Weights of a small GPT-style language model, trained from scratch on English Wikipedia.
Size: 22 layers, width 256, MLP 1024 GELU, 19.5M parameters.
Training: a variant of Muon for these matrices, 465M tokens, 3546 steps.
MLP neurons of a small language model. Each row is named by its layer, matrix (up: input weights; down: output weights) and neuron, and shows model dimensions 0-95. Each number is 50 + 15 x the weight over its row's rms, rounded and kept within 0 to 99.
After each neuron's rows, "fires after" lists the tokens most often just before its 100 highest values on Wikipedia text that the model never trained on.

L16.up683:49 40 50 57 49 46 45 50 35 62 41 30 56 68 40 74 47 33 57 64 41 51 77 40 50 65 43 29 71 62 42 40 47 52 39 67 34 60 33 61 17 56 64 48 62 56 49 66 62 51 42 44 66 43 29 50 54 62 71 76 22 15 47 55 52 68 59 41 63 60 71 48 36 37 31 60 38 51 49 51 43 45 42 74 36 53 35 62 63 48 83 47 30 35 47 50
L16.down683:45 35 29 65 53 45 41 37 85 31 75 37 33 42 67 42 47 64 45 55 25 74 64 29 51 26 45 65 32 38 48 65 35 40 34 46 59 34 81 64 50 56 38 69 69 26 69 55 69 51 48 55 23 45 43 63 38 52 18 60 59 47 57 53 59 42 62 69 79 59 48 50 40 67 35 47 35 59 41 32 29 32 35 27 56 34 53 69 60 40 43 52 64 48 62 51
fires after: "2", "-", "|", "5", "1"

L14.up292:48 65 72 47 61 56 59 33 63 00 42 57 45 70 40 59 50 49 66 49 54 67 33 36 31 53 56 64 58 36 61 23 33 39 47 47 33 65 53 34 51 85 31 56 35 50 27 27 48 75 47 67 68 50 42 45 73 64 50 48 55 52 44 50 09 46 57 58 64 35 51 38 69 63 31 20 52 46 47 50 51 49 59 44 53 65 31 52 37 65 60 33 39 44 38 78
L14.down292:45 31 46 38 46 41 43 37 42 46 81 59 18 49 51 52 70 61 47 59 36 61 62 65 53 63 30 74 53 48 44 41 47 29 56 44 20 45 48 54 34 52 51 37 60 50 34 35 47 54 42 68 38 17 41 51 58 73 57 81 86 68 13 53 52 48 62 63 47 57 57 50 76 56 47 35 79 53 53 27 67 50 44 55 59 51 31 27 72 92 62 30 56 63 36 25
fires after: " ", "1", "2", "0", "3", "'"

L7.up497:52 52 44 55 46 58 54 60 72 46 58 65 47 69 56 34 83 30 71 88 74 74 73 27 40 50 58 40 31 40 51 42 50 42 47 70 20 51 41 40 42 59 37 50 62 52 25 62 74 48 60 36 47 31 52 52 56 44 68 38 31 57 45 49 58 62 39 52 51 15 37 44 47 53 12 26 45 48 81 33 51 49 67 44 47 51 84 56 56 52 79 57 62 24 36 71
L7.down497:47 25 67 78 60 41 45 57 15 00 63 76 32 41 57 55 43 73 68 55 79 36 67 53 58 28 49 39 29 65 23 58 45 39 76 50 49 38 39 50 44 53 47 51 68 43 43 58 52 45 35 38 73 43 43 43 50 52 56 63 77 81 70 56 85 53 49 46 47 56 34 31 50 46 24 45 59 49 70 70 43 53 67 09 49 30 36 53 49 57 50 44 54 67 33 41
fires after: "0", "1", "2", "8", "6", "4"

L17.up420:55 61 73 78 34 63 37 01 59 65 43 46 66 62 51 61 41 41 42 38 54 38 43 40 68 27 71 25 01 51 57 42 58 49 52 21 53 29 34 24 26 37 54 34 44 47 50 33 67 50 46 51 75 84 66 42 25 31 59 63 45 55 49 56 40 43 34 78 40 39 31 64 46 49 29 36 35 64 26 32 49 58 67 73 36 52 43 82 35 50 54 52 61 54 37 01
L17.down420:73 47 52 64 25 57 56 58 44 72 52 51 49 19 42 71 40 66 36 30 46 36 72 58 41 38 52 37 47 38 71 52 45 62 51 35 24 17 36 58 37 20 58 51 38 56 53 41 53 65 66 35 29 36 38 53 38 50 51 73 48 41 50 55 57 76 53 68 52 18 53 50 45 47 41 45 70 61 32 67 69 57 48 43 64 46 45 37 35 42 62 43 56 58 63 45
fires after: " ", "1", "–"

L11.up218:17 62 46 40 77 35 54 38 50 51 28 28 57 41 33 39 67 33 78 64 47 59 62 56 44 32 63 60 45 41 50 34 45 32 47 31 65 61 47 65 55 41 56 74 36 42 36 84 38 61 53 59 25 52 66 71 52 68 41 69 61 42 39 55 52 27 22 29 38 41 61 49 51 53 63 54 72 62 38 77 74 59 50 68 23 39 47 23 55 23 48 43 59 51 67 39
L11.down218:40 57 75 46 31 46 21 25 51 58 33 56 52 52 48 62 65 38 42 59 25 41 75 59 56 64 25 46 47 50 62 60 42 47 39 39 33 40 41 38 64 59 36 58 69 32 31 31 52 30 58 47 44 49 39 38 48 66 40 39 53 76 57 62 46 29 53 41 62 75 30 39 64 61 54 39 48 14 56 55 30 44 40 68 65 26 55 34 47 55 20 41 21 39 48 56
fires after: ",", "."

L17.up949:27 41 61 82 41 72 72 74 72 77 45 39 47 47 63 45 47 54 60 51 39 52 53 52 53 66 37 57 75 41 61 34 53 46 51 47 44 29 59 69 22 31 56 58 52 12 37 66 55 45 54 49 79 36 55 62 65 46 50 49 58 46 51 65 59 34 41 62 27 38 27 78 45 44 29 28 38 55 09 39 69 52 72 23 54 52 43 51 32 60 54 32 73 79 48 37
L17.down949:60 51 51 39 58 70 37 46 57 46 43 52 62 28 64 55 38 64 29 29 62 39 57 78 42 45 58 27 32 63 21 62 85 44 58 40 64 25 53 44 65 60 66 48 62 71 25 30 43 12 48 28 28 46 36 42 51 35 44 48 44 66 33 17 41 79 54 54 25 43 56 62 37 52 51 40 61 74 84 35 57 39 65 70 29 37 35 34 47 47 44 45 45 65 59 45
fires after: " ", "1", "2", "-", "3"

L2.up371:41 38 45 54 45 46 68 38 51 50 99 53 49 32 30 43 28 45 70 56 63 96 71 47 62 44 31 44 61 42 63 42 54 55 45 46 15 48 62 63 29 22 80 28 34 40 05 46 35 62 48 61 56 60 67 35 38 46 31 45 41 48 62 75 50 24 27 82 46 66 39 66 30 48 26 33 17 62 40 53 55 59 61 42 72 61 44 69 73 55 37 41 64 33 58 67
L2.down371:44 48 46 58 51 60 60 45 60 29 80 28 37 44 42 56 50 31 65 39 68 79 79 48 34 49 45 19 24 33 33 35 71 48 44 41 50 54 42 53 42 36 58 66 47 34 37 56 48 56 50 35 61 52 50 51 49 54 45 67 60 75 71 99 48 57 33 44 49 39 53 71 43 49 34 15 51 68 21 45 30 48 52 71 48 65 38 61 62 54 49 41 72 66 57 65
fires after: "\n", ")\n", "1", " |\n\n", "3"

L11.up538:55 84 56 57 62 30 56 63 56 57 53 30 42 57 57 47 44 38 58 34 61 50 58 41 45 46 52 52 74 54 67 50 18 36 58 71 46 35 58 47 79 31 61 81 56 43 69 56 41 59 59 29 51 74 55 38 47 53 33 60 32 43 67 28 46 56 17 68 46 36 32 68 55 55 53 41 51 42 58 34 49 55 54 43 47 35 51 51 74 50 51 34 55 30 32 59
L11.down538:79 24 08 92 69 41 40 19 43 32 55 41 46 47 18 62 67 48 00 44 55 35 73 42 31 67 62 60 27 07 61 52 49 37 31 54 75 53 47 62 28 53 67 48 45 49 03 64 69 39 55 66 44 45 38 59 60 29 46 36 34 57 49 44 64 33 38 42 40 42 54 44 51 71 51 58 27 38 63 28 40 70 59 64 17 67 59 60 44 59 23 46 42 68 46 49
fires after: " as", " St", " L", " No", "L", " Stan"

L7.up77:60 46 66 22 32 79 73 49 45 85 65 47 29 28 50 62 42 38 55 39 58 60 69 33 30 40 58 65 43 36 68 54 51 54 55 51 35 41 59 48 63 43 54 49 76 46 51 60 67 56 43 48 46 40 34 55 21 29 39 35 47 32 44 62 48 51 73 60 53 72 18 65 35 41 31 45 70 44 49 38 60 52 70 46 24 31 46 33 83 55 41 17 56 17 26 43
L7.down77:34 63 24 28 53 57 66 58 49 26 59 56 23 28 48 45 60 85 19 33 41 66 48 48 65 51 49 51 49 30 44 71 63 36 71 44 50 43 48 50 66 76 45 47 56 24 56 43 42 46 53 38 58 40 56 42 40 60 41 66 58 62 48 55 79 56 63 25 47 25 48 70 75 46 61 32 37 38 61 58 17 64 53 48 49 72 18 66 42 55 41 75 64 44 58 27
fires after: ".", ","

L11.up285:42 43 25 67 58 46 71 51 49 72 31 36 78 55 20 57 41 63 63 26 16 59 29 72 32 38 58 61 26 36 60 30 45 69 47 53 56 42 52 37 42 41 49 37 40 35 52 84 49 42 50 54 50 47 54 68 54 58 42 75 18 50 44 44 30 62 61 38 58 22 70 65 37 59 41 73 64 62 45 33 66 63 42 42 47 48 55 35 73 44 66 53 32 09 61 28
L11.down285:32 52 77 45 69 57 54 59 64 51 69 51 58 50 39 40 46 40 57 44 38 48 61 28 45 60 49 45 78 42 38 66 50 25 44 56 35 63 45 52 34 48 54 47 78 39 69 45 52 75 56 62 79 57 59 31 28 44 58 08 80 42 52 55 53 45 36 48 57 54 77 41 50 53 41 46 67 38 51 56 33 27 43 32 50 42 53 42 42 58 39 46 49 51 51 59
fires after: "9", "7", " sh", "5"

L11.up682:56 53 62 57 87 27 45 39 38 46 43 59 63 47 63 56 42 62 64 41 31 41 33 48 38 44 44 15 55 47 34 45 41 48 35 77 56 55 43 75 53 52 37 22 54 48 35 67 71 26 76 29 29 38 56 42 69 60 43 92 37 65 74 63 28 37 46 33 49 67 52 48 57 36 75 76 30 60 24 69 60 42 40 66 39 19 73 32 65 39 37 37 29 51 23 28
L11.down682:40 60 25 37 58 84 61 35 28 30 53 42 40 21 45 41 52 63 23 71 44 36 43 42 30 75 58 25 58 39 33 41 50 67 38 74 42 28 24 53 81 58 44 42 95 55 42 76 59 62 68 49 50 32 31 32 53 46 47 42 10 61 49 55 58 54 52 26 67 49 59 47 53 28 57 39 49 57 72 44 21 43 46 26 61 48 52 76 62 81 43 60 46 46 27 46
fires after: " d", " D", " C", " P", " c", "D"

L11.up279:42 66 37 40 64 73 48 27 38 62 57 53 58 68 60 37 61 50 44 35 68 60 38 66 75 30 59 30 48 26 48 34 53 57 35 71 68 35 44 71 43 52 57 55 50 56 43 53 44 43 56 60 39 53 37 25 64 59 35 57 30 67 48 64 60 19 50 70 24 40 40 72 49 62 52 48 72 54 34 52 72 62 61 74 35 31 25 65 49 49 74 51 52 47 45 40
L11.down279:40 47 63 24 52 45 30 59 50 55 62 54 21 61 44 58 50 34 61 83 85 60 34 51 51 32 27 81 46 58 63 37 74 63 26 61 53 56 49 37 64 40 60 45 80 45 73 55 22 30 67 53 70 60 45 24 32 82 46 58 40 55 29 55 32 63 69 39 44 35 85 35 56 37 47 34 58 62 32 38 42 50 40 51 35 32 58 16 29 40 39 37 85 19 49 52
fires after: " F", " f", "F"

L7.up830:18 46 68 56 40 57 76 28 66 56 65 34 63 60 56 62 58 53 61 59 57 37 70 19 46 68 65 46 45 28 33 63 44 37 25 49 34 48 51 56 43 19 53 69 38 55 40 20 69 52 40 84 22 28 27 39 47 44 53 23 52 41 49 56 61 71 41 31 43 26 52 33 66 57 51 13 38 41 64 62 71 53 68 60 33 50 32 56 64 42 38 30 43 40 42 69
L7.down830:46 75 40 50 37 65 53 62 42 36 29 75 59 56 46 63 53 59 30 49 51 70 21 48 53 36 78 59 64 50 66 58 52 42 65 44 73 52 25 41 52 46 09 59 47 50 31 76 72 54 56 47 45 58 35 54 75 35 59 39 23 52 55 49 40 44 34 39 72 32 86 62 82 64 61 53 71 57 53 41 47 47 56 63 54 51 29 24 66 28 39 30 29 53 36 50
fires after: ",", ".", " (", "),", " in", "\n\n"

L11.up167:39 77 44 38 70 57 36 28 48 47 64 40 77 35 35 53 55 33 44 66 63 26 41 54 28 61 60 33 73 50 38 46 47 46 58 25 67 54 24 29 49 51 32 72 41 42 40 67 52 58 23 31 71 44 54 36 44 57 49 36 42 54 41 69 51 51 24 59 43 44 42 53 87 40 19 45 30 77 50 55 79 78 41 66 57 40 78 51 58 72 81 34 49 55 38 66
L11.down167:39 27 66 46 25 65 79 52 63 46 80 64 82 58 90 31 33 58 42 58 12 50 43 59 54 69 70 51 43 58 55 67 42 00 38 43 45 70 06 72 53 82 43 45 30 32 52 55 47 69 58 81 44 78 75 48 63 43 62 23 64 67 64 64 62 63 66 49 56 52 43 37 63 41 55 76 59 40 64 23 44 47 48 56 29 33 57 70 45 60 45 41 31 50 43 61
fires after: " g", ".", ":", ",", "G"

L7.up890:34 61 53 67 58 64 64 37 46 52 51 56 66 26 54 50 44 36 40 43 40 65 24 75 49 16 39 31 46 39 54 44 81 44 45 47 67 19 48 39 39 35 51 70 36 48 35 56 28 67 21 54 60 38 47 32 64 69 38 34 46 46 57 65 43 87 50 58 32 76 66 19 47 32 33 24 42 48 81 31 52 68 52 62 47 57 39 42 38 48 52 43 48 34 43 49
L7.down890:48 55 54 49 54 66 46 73 26 44 59 51 27 38 57 51 64 69 35 51 67 46 54 58 45 48 38 45 62 67 56 13 43 37 68 90 48 49 17 42 51 54 33 47 68 68 48 73 61 27 40 46 24 62 75 56 66 64 37 65 52 21 51 52 43 53 70 41 70 54 49 37 48 31 69 05 54 38 41 82 59 71 50 46 49 61 58 59 43 48 41 39 67 66 36 36
fires after: " f", " F", " pro"

L7.up493:58 47 69 35 54 54 59 63 50 65 77 62 76 51 51 48 60 55 49 35 62 78 14 13 58 45 56 50 45 46 50 26 59 63 46 57 35 49 78 43 38 59 72 36 58 50 79 49 42 75 38 82 80 42 55 41 71 35 47 66 45 49 46 47 49 43 42 31 53 48 61 74 32 50 59 66 55 35 24 73 47 49 61 35 41 33 29 22 41 66 64 61 45 64 39 55
L7.down493:53 48 81 49 50 45 44 36 76 53 48 45 17 43 69 67 77 39 48 54 55 49 60 35 41 55 46 30 48 46 55 33 49 56 42 57 37 62 36 58 60 56 33 53 59 37 32 36 46 39 55 95 18 53 40 85 45 57 54 79 37 54 79 55 31 52 68 38 45 49 62 51 58 45 51 80 44 41 45 51 48 49 43 62 52 67 41 65 19 52 59 75 43 59 60 45
fires after: " ", " ("

L14.up162:34 67 63 63 38 45 60 55 40 42 39 31 23 64 40 36 57 17 43 59 50 54 40 57 52 48 40 61 55 47 30 56 53 50 56 48 71 43 72 63 36 80 44 81 71 47 58 60 42 46 32 49 76 62 47 30 47 55 30 60 56 51 39 71 60 50 40 61 49 40 48 33 35 40 43 52 21 73 37 46 76 46 75 42 58 61 33 32 52 73 67 40 32 65 32 58
L14.down162:45 31 38 38 56 66 49 57 75 55 35 44 55 34 59 43 51 66 74 37 50 57 72 68 43 40 91 44 61 33 32 43 73 80 25 41 72 77 55 41 49 53 20 48 92 33 41 34 35 41 67 44 49 66 67 62 46 30 59 31 58 51 46 54 58 28 65 33 45 61 67 53 75 54 36 63 47 43 44 39 56 46 36 65 69 44 42 46 59 40 53 40 28 62 74 32
fires after: " ", " h", "–", "/"

L7.up554:50 30 63 39 79 39 34 45 43 69 58 48 54 37 53 53 58 54 39 85 63 57 67 90 70 51 56 25 36 49 39 47 07 65 66 70 47 34 57 24 31 42 32 42 58 46 40 73 66 48 61 41 55 51 41 54 50 55 47 58 58 71 49 51 59 63 55 39 56 56 58 55 26 35 31 52 14 56 61 65 53 47 35 66 65 65 49 45 64 69 66 42 18 37 74 47
L7.down554:60 41 44 36 21 51 57 24 45 48 52 72 60 66 46 46 41 24 55 48 57 48 43 66 79 52 51 42 47 56 64 54 13 39 46 65 31 71 70 47 42 52 56 50 56 57 36 41 62 49 63 34 55 00 38 61 74 59 39 65 32 58 36 71 48 54 48 40 71 34 58 51 39 43 34 58 69 62 24 35 78 67 28 53 36 79 55 66 57 41 61 46 23 25 49 46
fires after: " g", " G", " th", " sh", " c", " con"

L18.up26:42 41 73 63 57 73 54 47 24 46 54 27 59 52 52 30 55 32 44 37 75 27 77 27 78 38 66 59 71 51 49 44 78 50 49 29 35 30 30 33 31 53 21 75 49 57 44 38 36 47 44 67 62 70 63 67 23 58 66 55 65 28 49 36 32 59 58 63 35 72 06 53 46 31 60 36 37 46 52 79 50 36 71 53 41 50 29 79 30 46 73 62 50 41 22 58
L18.down26:61 57 40 42 51 47 58 60 58 53 51 68 67 60 66 64 48 72 76 38 44 69 56 78 48 54 40 60 85 41 61 53 47 59 53 53 72 55 50 35 57 56 50 51 64 46 22 49 47 55 55 53 47 25 40 41 49 53 67 45 58 65 51 38 35 40 44 36 69 14 76 51 60 60 70 34 38 46 33 53 58 33 64 63 79 38 46 24 47 48 41 60 29 56 60 76
fires after: " ", "1", " ("

L7.up252:49 39 31 73 45 55 46 70 32 60 44 46 63 29 34 51 76 63 61 30 16 61 44 38 34 48 26 63 42 40 80 55 68 57 40 57 48 57 44 74 19 64 50 30 42 04 48 59 32 68 58 66 65 66 67 32 38 63 42 53 60 45 55 78 39 49 52 17 47 47 55 50 58 56 26 48 57 63 29 31 50 29 54 47 49 33 52 38 34 56 60 87 43 56 55 57
L7.down252:60 28 56 36 48 22 31 31 45 32 46 44 45 33 64 15 39 58 45 54 52 27 72 41 45 77 34 29 47 50 45 58 33 31 46 45 72 56 56 37 54 44 64 39 43 51 38 25 48 52 63 48 55 63 55 72 45 51 50 48 52 64 65 71 57 69 76 59 43 38 45 58 51 46 36 55 54 70 99 48 68 35 73 49 48 54 43 29 46 61 44 38 55 65 55 39
fires after: "–", "-", " "

L14.up592:52 32 43 38 41 58 49 47 39 45 22 62 41 67 45 69 47 29 36 52 41 52 46 50 42 25 20 58 52 39 71 35 28 62 44 30 49 58 54 46 26 21 53 46 62 48 48 31 68 52 46 38 64 64 60 23 49 63 57 58 53 45 36 44 58 43 43 32 57 31 66 76 83 68 37 43 63 57 75 11 59 35 17 51 51 40 44 35 40 61 62 97 62 71 56 33
L14.down592:72 76 60 36 60 52 81 41 54 32 57 66 42 48 54 71 22 71 72 51 63 44 44 36 55 52 40 54 67 61 45 34 46 22 42 79 64 31 78 46 19 44 37 55 65 34 77 46 50 84 22 75 73 56 47 48 54 52 44 24 47 55 38 72 22 63 47 44 56 56 40 55 42 41 26 53 37 51 64 40 48 40 46 76 41 48 44 63 41 55 56 57 57 38 74 52
fires after: "1", "9", "5"

L16.up480:15 64 85 67 67 47 55 45 65 37 62 76 42 48 46 38 38 64 59 87 54 56 53 58 61 28 64 51 33 58 26 29 65 55 62 33 78 44 39 29 32 61 46 42 51 55 46 68 63 36 52 65 38 65 46 52 72 30 55 44 18 57 47 39 34 53 62 63 85 39 49 51 29 30 45 37 60 67 40 45 60 55 32 56 36 73 60 29 38 42 31 23 46 46 23 61
L16.down480:56 54 16 61 55 79 37 59 80 47 64 60 66 49 66 53 29 48 64 25 45 34 40 20 34 28 37 67 53 24 55 51 05 63 71 60 75 20 70 57 38 38 50 36 50 57 54 51 44 43 35 25 53 62 51 52 36 37 34 37 36 57 33 43 23 60 66 55 76 34 71 41 45 62 34 17 71 48 54 46 64 54 81 63 36 66 59 50 49 46 57 51 58 29 89 28
fires after: "1", " ", ",", " in"

L11.up785:39 70 41 58 56 41 59 42 46 25 60 47 76 57 52 35 44 37 72 49 64 63 30 27 58 49 57 51 54 33 44 46 43 68 60 77 64 29 59 53 42 44 38 67 76 36 34 29 62 55 57 70 96 67 52 31 41 45 42 38 51 40 38 54 46 51 53 61 56 37 71 29 44 46 25 46 55 61 31 83 54 36 59 44 28 40 70 72 50 44 75 54 51 65 44 32
L11.down785:77 21 79 73 37 69 52 26 73 82 67 39 44 31 53 49 48 33 57 39 55 56 51 72 37 47 68 36 22 71 36 73 43 62 49 39 36 52 33 60 55 22 38 42 48 51 53 33 36 43 51 58 59 76 41 91 34 54 54 36 47 69 47 37 79 47 75 55 50 43 37 33 50 40 62 60 47 66 17 62 46 51 39 55 41 49 31 33 26 42 66 60 54 43 53 47
fires after: " ", "n", " l"

L14.up204:56 24 49 67 44 24 26 36 62 57 41 44 67 72 30 36 47 43 43 48 25 44 55 51 29 47 64 52 52 47 33 91 67 48 48 42 42 44 51 26 15 45 53 51 49 77 59 83 59 57 59 47 50 44 37 48 46 72 40 63 36 50 35 62 47 38 87 42 56 66 44 39 35 55 87 45 78 44 87 60 32 51 50 41 66 75 31 59 55 30 68 44 52 20 46 61
L14.down204:38 51 48 32 36 65 36 68 35 48 46 57 25 25 54 63 79 40 58 27 66 56 44 45 42 29 53 58 53 39 32 16 42 61 28 37 76 51 36 51 72 68 29 48 50 39 64 23 80 56 41 31 55 78 61 82 17 41 37 74 36 60 50 48 57 58 58 42 73 54 67 61 48 49 59 37 28 51 49 43 69 60 34 62 54 66 33 53 49 62 21 41 41 72 49 64
fires after: "2", "1", "0", "3", "8", "9"

L11.up681:50 42 52 50 51 49 51 47 59 47 33 50 66 49 69 45 35 26 49 56 34 06 64 45 68 36 34 39 81 43 34 36 47 65 39 60 68 47 62 34 65 35 46 36 61 64 46 64 40 61 39 27 31 56 37 46 61 37 21 67 70 39 44 54 57 45 70 60 45 46 45 61 59 51 32 65 39 70 61 70 67 47 54 51 37 61 33 49 38 53 59 31 40 75 37 27
L11.down681:66 51 53 49 45 70 61 91 51 73 58 53 63 58 33 59 17 57 52 85 59 43 45 49 40 49 42 22 51 23 71 60 38 18 43 48 71 29 30 24 51 54 50 49 70 42 67 64 50 58 70 67 41 36 33 75 54 63 61 61 25 35 59 52 24 53 55 56 45 68 42 45 43 77 72 71 48 42 30 33 44 36 58 50 59 40 63 58 50 56 37 83 68 57 63 34
fires after: " P", "P", "D", "A", "O"

L11.up616:45 27 61 55 53 64 78 59 41 48 51 63 41 54 47 59 58 51 32 44 52 56 33 60 38 39 48 39 65 30 75 34 36 42 50 42 38 61 85 53 43 60 54 24 57 24 41 26 42 57 80 57 88 43 41 46 62 48 56 47 38 55 44 63 58 55 43 68 47 22 48 70 52 21 55 56 50 56 43 54 67 48 62 17 66 70 46 40 42 55 91 50 22 62 59 44
L11.down616:60 31 43 38 54 40 49 48 47 54 27 71 26 49 67 31 64 34 29 47 51 44 45 72 37 70 46 50 44 48 70 44 60 77 76 54 43 79 62 50 50 59 64 61 70 61 45 57 61 42 52 64 60 51 52 58 56 46 61 71 62 51 34 60 30 46 63 13 48 45 37 47 41 43 58 64 38 61 44 43 67 70 79 40 82 44 44 29 41 29 46 46 21 52 51 29
fires after: " ", " T", "0", " el"

L16.up467:85 29 38 27 51 40 36 48 61 44 49 44 45 22 61 55 63 51 48 44 62 49 41 43 66 45 49 65 63 24 67 59 46 47 49 38 49 32 59 52 75 79 44 32 74 45 61 54 60 55 22 44 58 57 64 44 65 54 52 54 18 26 74 60 42 31 39 38 18 69 36 80 58 22 49 75 58 28 32 78 42 41 58 45 59 57 54 56 72 61 60 76 53 06 43 64
L16.down467:68 49 50 77 54 69 73 46 69 74 73 37 66 36 54 35 31 58 60 32 36 74 55 47 55 42 75 34 38 38 35 47 44 24 44 41 31 34 33 43 40 64 58 49 46 58 30 39 59 68 71 42 23 50 13 27 45 67 50 49 33 51 50 66 51 64 49 30 48 57 60 29 32 79 59 37 32 68 26 43 59 58 52 49 83 61 43 46 25 39 49 45 43 70 53 72
fires after: " ", " J", " Ad", "–", "0", "\n"

L11.up216:54 38 51 46 61 59 52 61 56 37 82 49 43 39 45 23 63 52 45 49 64 87 66 50 22 83 52 35 32 75 52 32 68 51 61 65 58 46 42 52 47 29 41 59 43 49 51 40 54 77 48 23 46 47 49 55 59 37 48 37 56 37 53 52 51 47 55 71 37 25 41 44 48 51 38 55 21 36 72 50 72 43 54 54 50 25 33 57 70 56 54 73 35 29 63 50
L11.down216:71 67 42 49 34 51 32 54 53 24 30 54 52 36 51 76 59 36 51 79 14 33 80 63 79 61 50 44 52 48 51 72 28 25 49 39 44 57 55 36 36 40 55 62 48 75 54 49 89 68 54 59 23 56 65 25 54 40 58 54 44 66 49 73 67 45 26 67 47 58 55 70 59 54 52 49 73 26 74 56 77 51 63 61 52 53 42 28 44 55 31 48 43 56 52 49
fires after: " G", "G", " P", " g", " St"

L11.up347:53 47 48 48 47 65 32 53 54 56 20 36 58 54 38 49 40 33 61 48 57 68 60 70 68 32 70 81 64 63 48 28 44 85 46 34 34 48 57 41 57 28 47 52 58 53 59 50 17 56 58 39 48 60 42 77 56 29 59 47 35 29 39 56 13 40 38 50 55 57 70 46 28 48 32 17 37 74 27 34 49 43 52 52 55 37 88 33 39 28 44 68 57 44 25 38
L11.down347:46 35 36 80 53 51 56 39 57 67 53 73 43 24 39 70 65 45 41 52 71 57 44 47 30 55 51 41 42 49 57 55 44 65 44 71 33 15 55 38 41 47 70 33 38 41 47 66 45 42 61 66 59 56 81 20 38 72 29 47 80 55 67 68 68 62 40 46 16 56 71 48 70 47 31 42 62 57 29 28 56 55 68 70 72 60 43 69 42 58 55 43 20 65 43 06
fires after: " R", "L", " l", " v", " L", "l"

L18.up220:55 79 36 61 64 64 46 46 64 61 64 29 48 38 55 56 47 36 65 66 75 51 49 48 64 42 35 44 63 62 50 29 37 39 51 39 47 43 64 56 08 61 44 56 63 56 21 39 64 63 50 70 66 57 40 59 48 32 50 57 66 61 21 53 56 59 67 79 63 61 31 29 48 34 53 55 63 43 25 35 68 60 36 45 44 45 56 56 42 53 38 48 52 39 58 37
L18.down220:57 47 36 32 63 25 31 62 37 42 59 56 83 50 34 51 52 34 36 12 16 35 43 51 78 44 29 57 30 49 36 40 57 73 50 55 51 73 62 35 43 44 61 55 83 52 29 43 37 41 21 39 71 67 37 52 40 37 74 34 25 42 70 49 55 68 46 34 65 44 39 63 46 64 43 22 61 74 55 57 32 35 68 61 52 61 77 49 20 26 36 41 16 63 55 48
fires after: "1", " ", "0", "2", "7", "5"

L16.up964:42 45 41 54 67 30 21 60 39 64 48 39 85 59 57 58 34 41 43 85 83 48 49 53 04 32 41 65 72 57 56 52 47 77 58 62 37 45 54 57 51 76 54 63 80 49 49 52 35 51 35 46 25 41 46 31 43 58 54 58 49 26 58 40 46 62 50 44 59 41 33 54 63 41 37 44 49 50 32 70 77 73 45 68 32 35 17 64 81 39 75 43 54 50 53 67
L16.down964:75 70 44 58 36 44 68 26 42 49 62 55 37 61 53 76 61 86 63 33 40 74 58 45 44 68 66 39 51 60 39 48 67 43 72 37 49 38 39 55 45 23 57 48 53 54 48 37 36 19 41 34 36 57 19 46 26 42 57 27 47 71 52 32 50 41 49 57 60 52 56 45 59 52 37 27 64 63 45 63 63 24 51 33 79 19 52 52 44 34 28 14 47 59 64 77
fires after: " ", "|", "2", "1", " C", "3"

L2.up737:53 70 58 46 41 45 59 44 24 48 43 44 36 37 67 61 44 45 57 39 29 49 61 63 59 67 64 35 62 47 53 68 39 66 42 41 63 33 15 43 56 41 52 21 54 44 32 29 61 60 52 20 42 48 56 56 62 72 38 69 53 38 57 56 45 48 81 46 39 48 55 76 43 51 40 42 46 38 54 69 65 64 70 64 39 42 62 62 70 45 55 62 27 48 63 43
L2.down737:41 52 47 58 32 51 36 51 69 43 66 49 54 48 78 46 52 34 60 33 70 47 72 52 60 64 51 34 40 55 83 54 63 71 79 34 61 40 48 54 34 48 38 56 91 41 56 22 58 60 37 53 63 56 66 61 59 68 43 67 82 66 74 67 42 39 62 16 57 53 77 55 58 43 52 64 62 45 74 37 48 41 45 22 47 29 56 51 69 65 37 52 44 77 44 40
fires after: " |\n", "|", "-", "|---|---|---|---|\n", "\n", "===\n\n"